python train.py --n_head=3 --activation="swiglu" --init_std_down=0.0 --beta1=0.9
MLP neurons of a small language model. Each row is named by its layer, matrix (gate and up: input weights) and neuron, and shows model dimensions 0-255. Each number is 500 + 25 x the weight over its row's rms, rounded and kept within 0 to 999. Numbers have three digits each. A neuron's up and down rows have the sign that makes its largest values positive.
After each neuron's rows, "fires after" lists the tokens most often just before its 100 highest values on Wikipedia text that the model never trained on. A number after a token or word is its count.

L11.gate34:501535509497539522469499528539513495495531474477510475536512516547464490501539516508462467538508487440474491495498492505478460468504488505483472520560513486542559468533514532447459499434425441541483505519505480528463545489506526438489510527513517491529543487485484504509536495502519532469506523552472507476516503501485493490501501517502493521494513482530463482516495486499514508546498494524490506470480507485497510505521509471504470488495492483486500514471518498494514473508471468520480484541531485518460505492510555494468553518531508500456500501485486489498490489479496488552495526458518473500493525478514498489479507494510559447463464510527455480479544504489457459529488495479505509467519508511504538511479481513536513548526481504521500503494489462487486517495503496
L11.up34:485544479481516483495552521475506493475461516485450499516512540558465490503545525526508531506505495505507478482457525483501486533538516501503485495489498523503516481496487493476482483489493534432517475520479519547458464492492515443451488494510495506497516495553502509520487490513536523486513511482497497534494490475512467489512485478545463479488463469517500478479520515541474484490525526490505495554481504507534540557507497504476512465457480481504511499466499487487538491484520520487516524526544503476447505495497491507451539532512520445462455506533504460471476490501498503514457470509558508521446518519514501487449481514490506506503511488481480503501504466522491540446511498494496497477444460463518466506542493505523526449528489503522503433514496500484498516507507504
fires after: " C" 23, " S" 11, " c" 7, " s" 7, "\n" 4, ")\n" 4

L7.gate454:502539486526497483473455536502495470506486500514482485526510458516528500486414561499536488482507504519470533453536501496473559524469494440481498533554495504537490479493511503491522508522521444453496474498549531507520505537509497474524508517481474509505485491518533501502492518528508489482501474510532499502495486518462522492521517493464492489526492431501492478487531517496535440500494493547471513503492465503504484482463498531497471518539446468479493532490552474500469476486505502491481475489490507518517514490505471484515507478473508494454529495476460509520477521524506502496468506489517459459478493500518496530517523531528474528525508504506516488562492472462510466510481451475507479477506496433484482497468462510513505485504458503483539541491505555501529480491496495
L7.up454:542510524530479506508472532508487504554479482522462511473491508462480474480491545521522499494499525469528491519513477563519492539469525530492497535492521508505547486494538495508519501474496500459506483460535520500514502516483524496527426534468501464542446470490518512522523490520497499466505518490531437522471495525489518520484490465499466534519495489475494522507488514477505529486534473488504500530485478467537531478483546500499514494531485531518510536515488481480495552519481468520487466489458503507468504493515523498495484468500531491471543483503457511462493485466495513494501516467505428539490515502486529487495498508501456509479495521488441489485512514532468495559453495498455512536489477463465511578517499477517495518538504475488501493488551502492490533525502523
fires after: "v" 29, "i" 25, " " 21, "u" 4

L6.gate143:497503537484481456494460509514518541516471470513471494534457518473467518468509541502473496482524467494492493508462480505544461539526500492426503537536467498546494492519499489534476471453498521434512519520543470536510495490483462500505498513485476548497515525501520521505494478512498528442518525493528514496481471531507511505525518559464495480546492481529509511483492497520469514513516487523510517495492458496491489460513477487517484476537485459495512500514491532456486455492521505523514475497482505481508493502509483534549485482493521488498500535534533518491485461503451513522502530482494510533442489481496521466485530518519476514447512470575504489476510503514518508519493518490488499514515468470440526498516502481507438539534488498521516485535468530514472478480471513
L6.up143:457487496517503435487504519493498474496504500494526507545475498497490509525458522477517535507478514481535508483494545486506473505513528534486520519497516514497517506536471512511467523506448521496508535480469476496463470498512467507485491504492525449487556537509453493533489481450493546497510488508560509473483489531523505498524507479492468485506508495473491540527477497538506445506544516496488501522496516483467458486494475481463523484450516462522522493481480534500490470502567455475546521528496464516489493512535504527463488510545490472513532501571547525489458470533461526478518487484452519523516473495517505496463506514474496516494502442523501504473548487517500512493447472511473555472508495482503480508484496491485489500475490502519489462491498477478475538526525537
fires after: " T" 21, " t" 14, " L" 14, " was" 7, " B" 4

L6.gate276:537490499496478497472469512529496570538546547534477525509521486488505480489508513475504475484480516496510483529510504533504512450519496506483479528508497513516486522489468508476469513458477500523522515505523498510501500494507517485507515467485500497470497495488518524483542488482479502517533528515497508510521515518475501525501541532441453511554489523483521452541470547498531551432523529530532535501512477536454506521508486485517481504500490500481507448521492498501499455521497497479510518469506508503533495482450498513463444531501527520525549482501457526510469465548515508446545485452462540504514503492476516521549484501526491490510530555503507487519541501489485513533486540499481507502502537454505499494494530481500509517501479509503531491464525508545502483515427472
L6.up276:455510507517503502524513526483478500457493459474498474464479532486505481501511513486471545476510497491498504432509511438515506503522494484493507510500480519467470480522490541519545463499506480518490507512493475480535514477517492519501503501527513510471479497494515525543544539464474492494486489507459555492490529522526531480514551497522531489508471502491489542515479550474523492519483522515454465539505512534484495465533485498529495500546467530476539534478523501534514498443499504506494519560505510501487571497482516489505486485463557536505490502479472529489497508489556424451464469498510478523469488505512490529519488486455499477506505463495504489458515467479552531456498476498499531546491519523477520498504457457478513502495488485525515506493498519498467468506482492
fires after: "le" 12, "fer" 9, "g" 9, "re" 9, "ong" 6, "u" 5

L8.gate16:505487489571536538494510512476502520540523493496509486485519500500485507478519496513513507518518464520506490480510529488503483485527504461499468440508526534526490477486485512507485506470501480509527494519537498523494577510516540536464497497509506505490509538502468481476502502498459493534497490457551509507508465539502473545546558504489500482474559484507473494502487503505484472458507497516493527460506467439481475464481479539481493454536518478465492521483479565496489468510472529514490487522505504510517543493526495478498471508484463514507465538520519480443448512503490520552494452494513513464518476549470524486467496504494514484495505472460498504470515508489477529525472544514526487471488519488476492479498526485509501504474438511529560468545492526485489491475488490
L8.up16:505531520520479505527516521579533518524513506491498507463481510489531512476516480498460520521541493529501496484481523500444463471461500464538478526504468436517466498503517524508533498480469508490499512516476513510517527532439495526530499502484496490486484492491469461549509501526481468444463499441490500490542454482466510478487503506512497467506507464544482483492492485481499515469498479529556523475503516467443500505542464532531459510481531487521528528481509535472513494484476498502490510493522510505478528487525526502479524515528473502523494519479487492490467510493484480541486513496504510499514496481460482521492464515530496486495497466473543538502451544475493494513489536526485500503490518538480521512522479553523504523496497483526510527537576435501488516521463527
fires after: " T" 19, " B" 12, " V" 8, " t" 7, "ur" 6, " v" 6

L8.gate90:474501503521483500489481512479500551516451493512479490525518483478533496478483487506481513464515490512502484560505511480506513465523472490492481491511527507521505503506527540464456537469485478525495508498531460493508510541491464484514496485470520569493491535514471526502501488485507493536504513497484545502521465539492502484547487503476541480504551498542522463513437509514476484508498486530542543490437498473508503488491497507539469481511485490484536485495520530544509480518530549491530475489455497523439469462545494488520517522527488472500520538515538499523515506545509502519528507497492521469456480542520487510527543506461447463448506501511487497463509523538488506488487516530525489506523503484474489490523533523481462523511466544515493462490506538495481474473443510
L8.up90:517488475485484514509496500481466462518527567447537522532503516479537530524484477452493513509488534451490521519475490466534481528524523503525474527498488485493516513517540478471483490541508493498479515491517450476503531499524477521527501510555484455505478521479513493486478506496515495495521479516522554498515474491512514509510491535509503462507521513491469474482479557542498496500478497507469506440490522513486536485552531492526488501503500508514505455507494536461469517552502494430532517538505503514525495505517494493436487507521502448505516503534513533524483528545511526503515516506495504475472500495488556485519509524516472460458527492457521552514521482501489511501528550508502500460506541520521475507498475563535531449486501461531487519490489497533496507489496467
fires after: "r" 17, " L" 16, " Mar" 10, "ur" 8, " T" 8, "l" 7

L10.gate188:499461499484543524511523513479485554516455475512512469515493524494475518500511503508456493518497485475479477523461479502508481495528471504490469515492476519557539491524488478566478467500525513528516537554519501512532520500476475474484507545503469508512550542486481512459473476484451518494477433513461520472426499485497506523534489523514510503523503501490518518476480467495501485514490513526485529529505475451502506501500509523498480475553477502493472521498510483485512460484477526509533466500485495507532475511474534478507499498533472515477497472498515501487441529535480571523456496527509514508490522483521525514499518482548478524505477470461467451513492492514517517497520511507494490450497464482449452539522484479542457510505482511508520467466465505520513485476471489
L10.up188:494498514510520526486471512532519476458532468449503500495508489535459507501540492489517523491529504515523523515428495465476499479503498497522462525473511456521515500504495505513499470469468462477476493511506503478487501511493492563534509545500456459506495477527461475496479470518496502519457505516501509487493548476508508551488485458449474510478493470494482536485478502495547524543531519508467495535537508495483527530523481508492505472493449434522550514490553479484502488462490527510476472529538532506489469490473527526474505493460536525497513463528500522451469481543490525521466515483516456503532509481484496491449487499507482494472519494524539549502504511494507501499474506488467539505524474473469453496475439480518477526522505519475501496506536467518500472521483503
fires after: " C" 12, " B" 11, " A" 10, " v" 8, " V" 8, "ell" 8

L8.gate27:528472491521491499498512535540481566540500488503504502537501491516529503484510485482469510483519465438463479529514503535529455487507496439472478503539542530528503517513522515508491523427487493495487464518509504516505530496507462454507534482483521535544461459490474525502483487491473457517497533475451524511499482496536513510519493499485467466465479481532533471484465478527489518504477468539452510492487472494501510488529496521492480458498486499487542491478495454509502504481478483469483492494477535455491476520499473509533526542511492538531471468529486484544460487471468523543475502466544519531478503508476519508444506519486516512461502523471493433510467498494497480504500462462517461477503536468503493514485506499548500525483494494524498485502536530505479478513494500
L8.up27:505529499481505468444514552427471481537457513497503520508520479490526488499482428534486523508466462458497438509500499559492489528488503531475496469511506518479460550512510513494485527456504518471479512493481503526475508476487479483490520505513533459475506519515455484502495495505494463477530519482490517524498482504524496444507528455526479490526478522510507475524504482510518462516522476511477497553501512548489499455489440507501504505499481490499537519507494533527511481494493508507484478480521490540506491454472493457499469557492507488521486529522519482542494523451489488510446494479506551547542492489548473511489528544496505475507530504478484502473545505505527496450499493466459475486526512527503512544495497501461456500499464481510511529506505510522505507499471503
fires after: " t" 30, " S" 18, " st" 11, " T" 4, "," 4

L8.gate38:474480516470533490473458496513514517493488441481466507576534523490498503486550515498493492429536481492488487510501516513483481442512514548470493508518502504544484548537512523499457512505500470510506529497469537516502480462479514482486476549505450473482464501532496514452473475452522538478515524492521552517481474472452487471455518498500531497491495483486485499493482483494490508518524512534491536520469501472509458511516480473528466462534509511496481492481513570530538490488562561518512484512521487495500489490515510475513523488513507523481526500526504523492480518555481487509510468489463506465482519492532497505519513497484475470450517527458493527535556475479483478543479503488478500509473484511473486494498487501480482543523546514471504514498494492517519503492489490
L8.up38:497487461506490484516515518457492520475501539500486497508490477502478542494553497458445496479526500528504470521527522518515526509494481503510475533500520509505509548531500478458526570512476546511481468496496492479520508481506500530539501529494484495525516529482480497529508486470483519473476499518537517491477503504522463549514545505488515488446497503504489569452472496526547456512546523485423469456559552474525516504519525478502489488500488515497489487521463524510500486448502473510493497520498478534465467519459524502486488524546476526488485488494496535508547463498475507477530534497513533509542468473526484517505500531499461533488523479454491502499506536490498536531457525526488512495493477494460512522493510482504504503480484492558521508503483521469497492522446497
fires after: " Ch" 26, " " 20, "–" 8

L6.gate383:490505484488523525500495529526474515498548490552527488506493487495458553493480478487566505484470507503492481530548505474500500459486504507510529497517479498529519516522512512498493489469514532500484458515506472459495541500471507459496513539495431503494478515513505460492495471530496493535460518504541499489509461458479520519495505541484488475506484529529530491492505509502477487519467513520515531497464487514534520495527505482502487468485490511481480502518496499492494480498468510510502502538526471514499527455472500510509508480482487473473521495523507531501485443503512520474523434521491562447511463519511532489541534481484512522485521483467468512504504555490442513496508521532482481506483481439491469551457525445530504504492489487451506534515581539525519484503454471
L6.up383:534530486447500511484514500543454455491491476510557501518487505463504555483475494479485500476485479524501510491483514538476500511470488499530518524473515485524498506520527527504486473451489537456490543502487487490509495484454485513525515484473471524487516535525475519462471479497502537504541507485496499496495527488495507446465500479476496527493557492522474506462458509500523446478488532559519531486477465498510477528555500510468466466512526512521529522514509501480486505518498428494536514504498475521490511517496500531507515519499507479537471521543540454493487524518457460531473470471514504488517511488500503499523514550495488488520469519515474517496547500511473519485446565458499501463494521493513481523472448502505471461509512504510494523517543512464497497446479515
fires after: "r" 26, "re" 11, "er" 10, "ra" 8, "t" 5, "ak" 5

L8.gate129:473513486502506541486491510458537433506484520509536503482536497472513495498533510497506481482480511518485498508492511497490492503490469500489497495486459478504491515530538476512481534521529519535477491519549530454472465496524519488461508527521516460481503514483523498517545517499508504505469509518496575510476507482477528487528492475541504476486481528503520510494530467481485473504522492514489504494520523525510462529530544461526489542493478478506499538505491474468493459489472495476528484489524478499514486463528487463485523508518512494507530537435563492472537485459506472473507483521511514516537492491524490523474503457544539505508556465473542454544505453484503506541494514502515461473518463520500530567513538518498480479498499529479473521467542500477481489459472446
L8.up129:495477498485468468506495510459473507492509462499525530506510483478519473489533504468497529480502530520508427472482511500521549514495508517517506515515492490513479468489477497519497534483511494511495502515502520533476513486562553471545513489477501537495512483503531489539506513466496522494500473494518557492491507479538456475498483505473482492515485487481551492510451517487498445485480503512487496530493540498484471505492501523535504522485531499548520500505482551518547526491479494507514537535483540493524486531487508552431515488510555572501504497512506528476492463541510448531503470466509484502496586510466457519506470488504508524470523472479506529465498507489495518512473494499468486505460524532504507459502495525550534500475540470549522477498499480538496523487513503
fires after: "g" 13, "fer" 12, "p" 9, "ou" 9, "per" 8, "c" 8

L9.gate2:494495487479481542502470503466538511526545528540485501470504443516472517475488539535505459477515479460495460502503517474465455529514543489536513493502504505530534441494520491523522479455554481465480484498508482509498493531495502487529479489477460483519508493483490518494493480465492496486465458484501525511531489522497479470491496495445493483512491483476487478469475497526500485461457517522517527526497519484474461487518500530495494519510502497517483467497521535484536514528509524455540514530506503467506468497468508527499498483491490535456483544545533479473466509524475490521504505491547507477499493576499506527542521507470525540523545538452465511506524476477506501515449501476452507487510496475538494503528492489523464540524544520509571497482475491500498480486477478
L9.up2:521510449452500507475513490434579482488463501473508426479461474495490460525557494497474525487538492509510458503478538472506491534518507528498497501490477490495523514490511480519519452487473503520455513433473486521479524486507479497514487501496464498535482492471488499541516448494522492478429530461492466528481458524517517465442459494477479513512498484497497469502503522485481475506491483501540483475510509497496489468563492488505505557494471505481483485466477531493525485472457525511488506511499466493522515490454481469510502489485506521481507497483529494493532499526486501495495485478495491519557507502493449510481515518522495469515514522472533483455537486477543532525517492442462476511488466499483515498508509494472494502526516491520502506526520501531474539503537480
fires after: " S" 30, "u" 13, " s" 13, " A" 8, " K" 5, "g" 4

L7.gate150:489511501546475526513527489490492483485584507498500508450480532487519541469510539465507487472521503521476482515521525503498469461501490473515513492511510506513486485520503514469495525547508504528478549509533517513521511477495512465497469479501485446470499462532530487513479505467443531520475544497486503476525495518517506487490549530492478441464494524511498512467499470503554518519472511540472491507479490519487477465535527510517470467502497533467509520490530482507507506489465492495468507538500503478496484470506488498483505549486527541506503502471487454460481488486493493459475519560510513491489460499508535538561536489479539520481496508497458504495475533515503532495535516519498433539527499503480513534528496447491466519482466482545505519466487490524514525479538458
L7.up150:527506467532505512454483500526462497522517529455502455533472491498509497522519459473496489524514496536536493539507534508517501470467514475453469516494516501515526496492457475474465483487469457531495487495461479471480495533531485514493522519522511447517511519536540489483480534476491535525474515514500544460483523535463479529498523484527460516466505531487513529481503493489505505520520491496464523559465470511507473499524504489523494503503508485515528481483503511491501510483498461514498504487501487437476496464453533496511530481547466494498573517473444558479505473522461504500503506488462474497479530548501462512512549495505499457487494557525486522515520503547511501489504491495473490498498501506513554510543464497510465513516487468508488450489460458476518476484478500
fires after: "a" 28, " or" 16, "ie" 9, "r" 6, "u" 6, "g" 6

L7.gate384:475515516498492491508507532488473505484523521547502501509512487495488484484471514507505523531482504498475483450547531504481522499487526482532481441566495444515494476523528547483467499469525462513506514513483540472512558516486537488529500509565479469485484489483497436533504534491490531534495492527517539525511488464472492493480519503539522523492491478484523476473449495474455498504493516535500536500485496471510497450542482488498475544499481484509470509504513533476504498498492508448529451488540498528479498469520484499507504505523489511485479515501524517465495519472530493482537446531494486449469482509491484491519468537506511463482500510487449454457452523472495485523513514479456464509497477507489496486507519486535482519490487494512489507496482550558506511568510532
L7.up384:504472526473521512509500505525472434492486471497517486485469493537517519542499485515516507475494526518525509504477518502489509524479489483533494509484481476499505537522508488505510474464443536460509494525467507538479546460486501468431507536533462487482534495474533504497538501470494503520516480554476497483507493487433536493553482526525515483512491484523474491464475493502455478496484461505524483550486488478512511556521507481474517527468471512491509502463484549505524527503530489510498505527509496560463496518498497494515487506505508505498497501566524543509526485503535482495490505547521470497526507478526461469512505503473458491545493477512513494507469530498519539515474540499488451513509472465424532497512428498516488484503454522536532492507510509500470504493494520
fires after: "a" 13, "er" 10, "ra" 8, "ran" 8, " he" 6, "ou" 5

L8.gate425:496491507511518526529516510483518532479533495498518472463497512489510524469446478463453477465562511459463537487473526509505510493509518478510504533483477508530535466505500500524469507490491504519503475478495510515442511529494528477490512512512483484461512473519518493498500499467452506482466541461474512512517494473470514482536509482525497563470504480547492473484526514451466529507494518522466511528469538526485485494464526482466471502500507558508534513487547410475506506460511528508518518542500486529489465449523461463489509520472549498488471513449500448477528464470513485449513492506485510510444495506509522515510481478477534519485480469487482500527471447497494490460517513502516497485484489513510491509528532498483488505517494481474513482492529485502510539508471462
L8.up425:494472437505478493527507475476502571490546499472464524496543532492555477527480490463547503505531484515507527483494501508537451519460521477525485499512530503501534456511491527485516494489490510511532494525530504523527468491533498500473498489512530502527515490476547514469494542443470457530480501529476536520492516475492500519502517507541504498443489459454481501474548493476490498517521485500433494517528519510487465498509499493467506524475524516541496504474511464482533485474490500489524492504502526483474517517557506518487499513549476529473446480526490514492452519497543501450497469491572505502527489502423485510478489490532505487492490482503490482471507526492470500494498492514468524543484531490478531515494455488523519496485495495505499488519460506509519531503538471
fires after: "a" 22, "iv" 10, "c" 6, "il" 6, "g" 4, "ib" 4

L8.gate184:554502518495530528469490481474500463526495534515518440480502514494452496532501498488479461467533494492472477519506474461550500465500519501516495478487521481504522550495533423548507532486495513478525520521526474507483522533528475491533521483518489471523526512467499503501512515540516497498528470459494536498518521465512493510519475467509476489520542461532523507457526498535475540475504535521496532453483485508509532486473499478481487477487462505509544550512502546500503478496457518481531476484536501460519474531510541483450531502502503489505527485499538526520480511515458517515529554479486509442516506475497509459429486537518546487488505524500495479513517506478487526496492532476492459518500498525514486522477481498505521474503468497539522513484492538463468507497478497
L8.up184:507428444516487479539452533533522485513533486535467516511503504476499514481483547481526546515520498516483518514508505528455476486487463515539496529549537473507519480498525489516491493505482519499497510513490519486521528494467471519550495485524495488527531537498482516571510497458482502514476491517532477535545480549497492523517527549544509514469492448473521521484476514525498490537491536510499512510470471505542497488492495522461490471511525490526531443500524514477520505471470520551506483472501514515514489531446475503520511474504465484465512502506495467480466514528486491543476540521536499525475478527493529505484505488486523535508464487508496516468467525517486489480447455483462513456504484518514524500465533490539501453523514547514497500495509504482484519493532535
fires after: " S" 29, " s" 21, " V" 9

L9.gate122:505508471501530545549497501534509519535522505494463490516519499498538500466472509480499512512487428498488495518512491464507493490488488477483523541513497485513520491498527499514478493478503529538512505487526497499499462508543535460484453458520516507496530478500439492509490488464483513501487530502519485520489512489527480452512552510476462501510488511503505475492475488468565530487499483527474496502499489500499463504496442516493460508514468536525560420492498534528475481526453530505480535528497482506530514487507522568522482543479501534485526487493535466458499471480486485438515457490500503500520473466521515491535493477497528511491516507482480497517454489493513524506433476495503481484477494479544508536505464530479501532472516505536461492509456531506507455511461487
L9.up122:534469486504527467491517509487528504524519475512523513481469523572486500577473536516503488499461514526507469440556492477509490531569503477531514524476483489506439476521503560505470534470482506510501500466450539527478507529500501496495494481563475539517492516493539518509502483473524507465521474505552517510492489460543505478502501507456495485541512483490528468501467535485553500522492496507501482494473495532523479540531476509501495486507511508513544541464490511534528541490484475516526533497514501523476477495509487509486490561517525511497497511505533491465533492485511492537492495502536475497485485504464481523479496498500531523494485461469500515436520515515499508493475521506518492497501501461500495546486487456506517488498495495522456528543508484478506450504523459
fires after: "e" 23, " te" 15, "g" 12, "le" 11, " J" 6

L9.gate241:518480476509464508456498502467524485496492524452543493496512499490455516505492512499525468519459501509483492517546524475558524499526507523524536534506471456519466507501499528491464502538482459505506511478508520498532461493545559516507521450537525468515551464495494519481500491486490494525493479519455491524510514524490499514524497556514479498536512559527537510506485515526502438539496517534525502499526458505463473516490526473481476453490479491472537516481558514498503469497488530513477475538514494496538521500499489481513509528517503516480502552501477484569507465463500495468505489501518518468537498487511498477499474519539539518517478500509483517552510481517533522518459492505470524472501483509487448481468478492525535493564491504504498517516523512479527488551500480
L9.up241:512505489521444459514508499487507512538510489530457499441488489576486479494470543508498521520542485488499505501525507507502501530502513531503528507452504488495529548524465508536466487531474474499492456492512535486466501519465441472529499483480455508486500498516530567553488534486525481481457499537512466505496495471483510520505489486507478477490499490455530551516501522464503450505512475498508530479490500510529504523478547475522495514460453498494534472556513466471486502472525496530468517489528493473485464485524479506495501520513533464505508462476430504493504486503488467493498511526497491543467512504502539502492475496488518495487505529486486464545491478501514472501522531555493459505450486486462533468517510497501444475504534510510521468531524508504484499484503516
fires after: "i" 10, "j" 10, "u" 9, "qu" 8, "ad" 7, "an" 6

L6.gate89:488498507458542504515508520488491509514522481488493507481514535490475501467497492453531523423488544512498500463487543469469525457535519496511484562519493467545505489533481511446477486492514508485502495498528479518523508516464508473509473557532471479500491515477494486501518462436536513455506505475488483498483480515483508465456531478487529518535485529556481512498512492520479508553509495532518522467512505477540490502490499515496487503517509494470545551504479559489506455508508506550472503503520499565497539446490521498524492497488532517484537495534448519481526486452468489496483516484490539548495488500496485519485489517521526520519519513483481517463506524506493497474502546458506476483484469524463486467521493507489503488511483475512532501534469491470520525519445505
L6.up89:518520511503547469508531486529467497521579502547499545462506510492537541513487539510475474518522490482498488490521480499487493528533490452509499470484495511502492539504555439492468461502494543528502519505540504488516468459506486486465506544515459490512509500455498466500499507457475488496511538494492522473519543478479469527496534539472479511495521474478521491450460518485534528458505511508476493488510536470527482497515506539500500489498503461484509461507466520511544483508446462494478479479510505515543503472525500521527486473522478496510516496523479491470475464491471500515473546491536506538518484503508513509457550493502519496484478532443493516480509523517491496486508548518505474505499535504562514541516489553522509530511492457518494484474457478517494504482508462
fires after: "o" 28, " w" 12, " Ch" 7, " W" 6, " " 6

L7.gate483:496526501469522511507515511499492502476489534525500487514525524478505473487490500518511462512512505492467456476489519458504497500483507500506484475479486493515517472552526489541479395515510507477525474510554456491537535501475454475469563516508489472545520500479520516465523492490496489476442491485520533519506491541537497471470508491531478510493533473481516512494469456506501516493502496532506498451495459466486539492520517482485448529496543493453509491479496533505504527463517497458544512524532483536506486494471494471488511499462512481463534515507498457491511504501525500493450529475460508464496478502496492489478513553525518482502528509508512512528474502499482510521488504494507518444468537455479510497468517495539487478562524485541491478526471505507495466527439486
L7.up483:494474494498502536553516490524489491513521476539548536442481472486513506523489521495495509460526544473504493463535496539518488497488495485458498509504524476492488497470495527484490454496533524483507521525513428502531455539511535481490470497509501515513501513496474486436509524502449496551522512506525486484465456478503531491493526531511434510524532464467499507489496454497540507472514487488468496523443521488481551512521530468465504502482527487520506487504479469494512511538531506516467514490523485560499447497504427513521493501475506516513460546509514512509536518493522471483471542534496489498512507479484523497515510510499455484482536480530523466496499466519512527525492537496493500501506494435463510491532504479493471505472463520510497508539465494517508482500472469
fires after: "w" 15, "ver" 13, "y" 13, "t" 10, "qu" 6, " B" 6

L6.gate30:488463530482525528518473487504464511472512476545541515509538549487516510447514504522494510486495474471511548481472515460497507485488498473455541482508484525533514472515473501492488470482507446506552505539530513478464505496567466508498500495504520530488515505505543491453497531482525449457483520518495528537473523539505478481503526485502536505531483526534501481503492493507474499535460515515444524505508490504491490516478486525521502490537480482476473508534485471508516500515504528480465468491489528513466497425527510515478500472541492486461534493548503505518467491490481496493515531508544535508488502525484480523524489537501514553463513530503519534485457532489502473511549520455523483507497468511450481478505521496537491539501466531520534493503442515476481490497479518
L6.up30:498487501499476486513483463506452439486551479495544506457484511488521508501526463500479485462526499475486474470537495494484532477518478474489520522493481468513522535519521460479499464495526521549487530549535504463481467499525503482482474510492483497476494510514506451519519466527486526507487555537468526455513530503490524453457528471477497503505482503506468503484513484466495478542478542520481524481471516503528503512496512513486522512509507468504503485477554443489513500504496482517495520506488468451527544480500474520509520521505503495548487454518518480529483437503468523515533521526516520543520530526510502489475493476531519503563476496545490504501491489488532525516537532461497542569531499529485477498492482493467529548459489529511496508465536492492490482518518490
fires after: "n" 20, "o" 9, " (" 9, "ro" 9, "ol" 6, " " 6

L6.gate77:503479481545535521480486516520498513491470480491550502531554459454497506489515487532558492522477496508479444512477513508503515485469459500503523476506485474533477499508509529519512504510469503480534469470519464498517480492525513503524492483447499506479514516495509535481526445473488486473530474479533482526507491532481496492480491460458509477537513535527497502512462480470527525528488508533470536468467481479460516505490475520504464490484464545467523515458494494478459534458515475471506527497488488523513497487509493463498521509513520494490535478488483545487544538532560502449465487528532484491510469504519469494502511533508546526538509501499466516532455525509541500522487465489518480463482477487478489499489508510501506519515532543546525517530505533542512528478438527
L6.up77:510521508520472500486532487501526482465505472466507494463508496526436475502500492498541496528482536438480451460493508486478475492503507503481502477484509496493499498526524503453505502490526551524537543483521507492471445534541552514522506496496537440479492505494492538471501524499484515493481466435473493487486500466494486526546486503498470545468523511498501509537514452498500575476526504496478521504502549455497479520515508477492488470517550465515471481465476523472510488497460476493529518480504484498545485481546490494511490472485512500482523496439553540507513480476499514497457491508483482507489472481502491512489550498535481500514497529487494488475533459521493475536470469521490544492528505494507520534490509471487520535525507514527470506442505500506517542461523503
fires after: "9" 34, " B" 10, "8" 9, "w" 8, "em" 6

L8.gate378:510493513459519484453500506531496528472506511538462488528536484477523502516511549535498497521538484489472530501503499490492512507470478532499436491516459482537485525538520480511512467471487499488528505544553500506500532494494506492484465467486489484493495515514539499490471531490510513446485470539457531511518482536468521494539486542448502494520496504546507523486439481527497510493512521535499532507481501485491463489525538514523465493499472488506491492481543461536501510515524528450466482463474501483507455466505492499500467470512490460476500526515509498503472509510485485527491512452527473503491533521503493517507519516544455502487487533502515535494518461516578464508499501475518481441537505490454490493538501500542474542528485488515505471444480521505486488461458494
L8.up378:491533455541459500490499481517491487489493509539518497474472470456491522526529482517488488448463482525462481466470518497505477529499496511504521513539480493485494506491481475507467518544472497502442506479535538437515462511500531499501526494494494482503536526505493478537509503494463523462490504504458499483509489490501501480490412495436483567519512508512482511502491478490515457553496495520520477490473491536492480538525469515519474491509493496501479531534466439514527525453489479507467468488509502490489507481500531470485514506494510504494516478518490457529526443512490529486534479539459545494527538532507529500498483504480491495567495457509494520457495514498470485488506477524543497509511491494494513521525463505519481512499506487512545460444528506517478527452515481
fires after: "en" 16, " A" 15, " St" 10, " Re" 9, "u" 6, "an" 6

L13.gate93:494496517553500467508509473496534511475486472500460507526500441506527485481509543481496442474475493490473473521478519498479475500473451513539467510542480475516546472510549504552514537490463460524497492499462506528511512519524444502520497497478493532519550496448477518472523466499495526519537493469502495509504498497518489515501464513499470532480517462503513555534517485495477521494505498515494494481495512507546510478533442482513487490471492466502521487480532513501516474469507496476519463493528514488461528476518486532481454543524526466512506485519535501479457493514431528494518521503488454435489493465474493513472532504488532482508511505509459515502473489498515426490501485479515536488480508456505508491533440483489487524533496529491526511485547497484501485509511518
L13.up93:500513481517507490503529513445553505486485446475430517530504514563520478558484530520538535526538480546490520515493507468493507502531481506506468496530513501533488482485483523513515492486500492516475515502468505532487526487468481468456464568522460487515514506519475492549481491469480531487490473481499476496522462532472514478472512463476540519462491492451506487480478477515499508512515485515485511494483499501514519445532494493496494496513540483470499509459490497511535513531463530487509515537438490519498489482491498470505496493500459496449480532500479484513487539472497493537452506507500518449464524517523446457445516451497490508486480471495490523524530547486488504469482510477510498450519502516468504498519503542531524509520454485523510463518469508488492517491498487
fires after: " S" 14, " L" 12, " s" 11, " W" 9, " A" 7

L6.gate469:474506496477496519511490509520499529486503496527511481504501513536495509516500524420486482526517452522484511478497505485493473470494511528520531495492534499478531498538527510540451531463521453463486518501506464469496518499512466488520519541525509465483481506471523506518457471533497487531469514463563484499482530488534496512537537546473494562518535439491458461483473526516495528493505523506506523461510517521494469460494492482476481494504510484532545482492486434494470458468509507486503497523493552517512526482513493461512451478493473480478542495504524473485484484481500506507515510461471459432499481479488505517519513497460545494462435482507489457509509494516512468500452506510489474489500507520489506470546517496512487499520539548499490512514490528490475528515493528
L6.up469:460461529473488532532505494493490495484487481470484467498486526515519506525522487491496533485508508491532515529438529501500511509505498482513506439496502539502530471498415528523473476475497513496496473489490477493542513491502505506503521514470504538490525529526476509517469495526497456476520479493475500489516479487461515524469535547530502498496544492484507513510537485510506513513481461502439475481500462484489510485507504532496507487542499475484473491542470468504457488517544503577481491533494534532513500485474507478511501500495492512518459477504428493513495527520499507523491493510553533476511480525494491478481550519514449502484502442465513471490491462482509519462494488540503491496510474488465519481501501515495491503500497524515483454582493517497515447469421530
fires after: " m" 27, " H" 17, " S" 9, " L" 8, " l" 5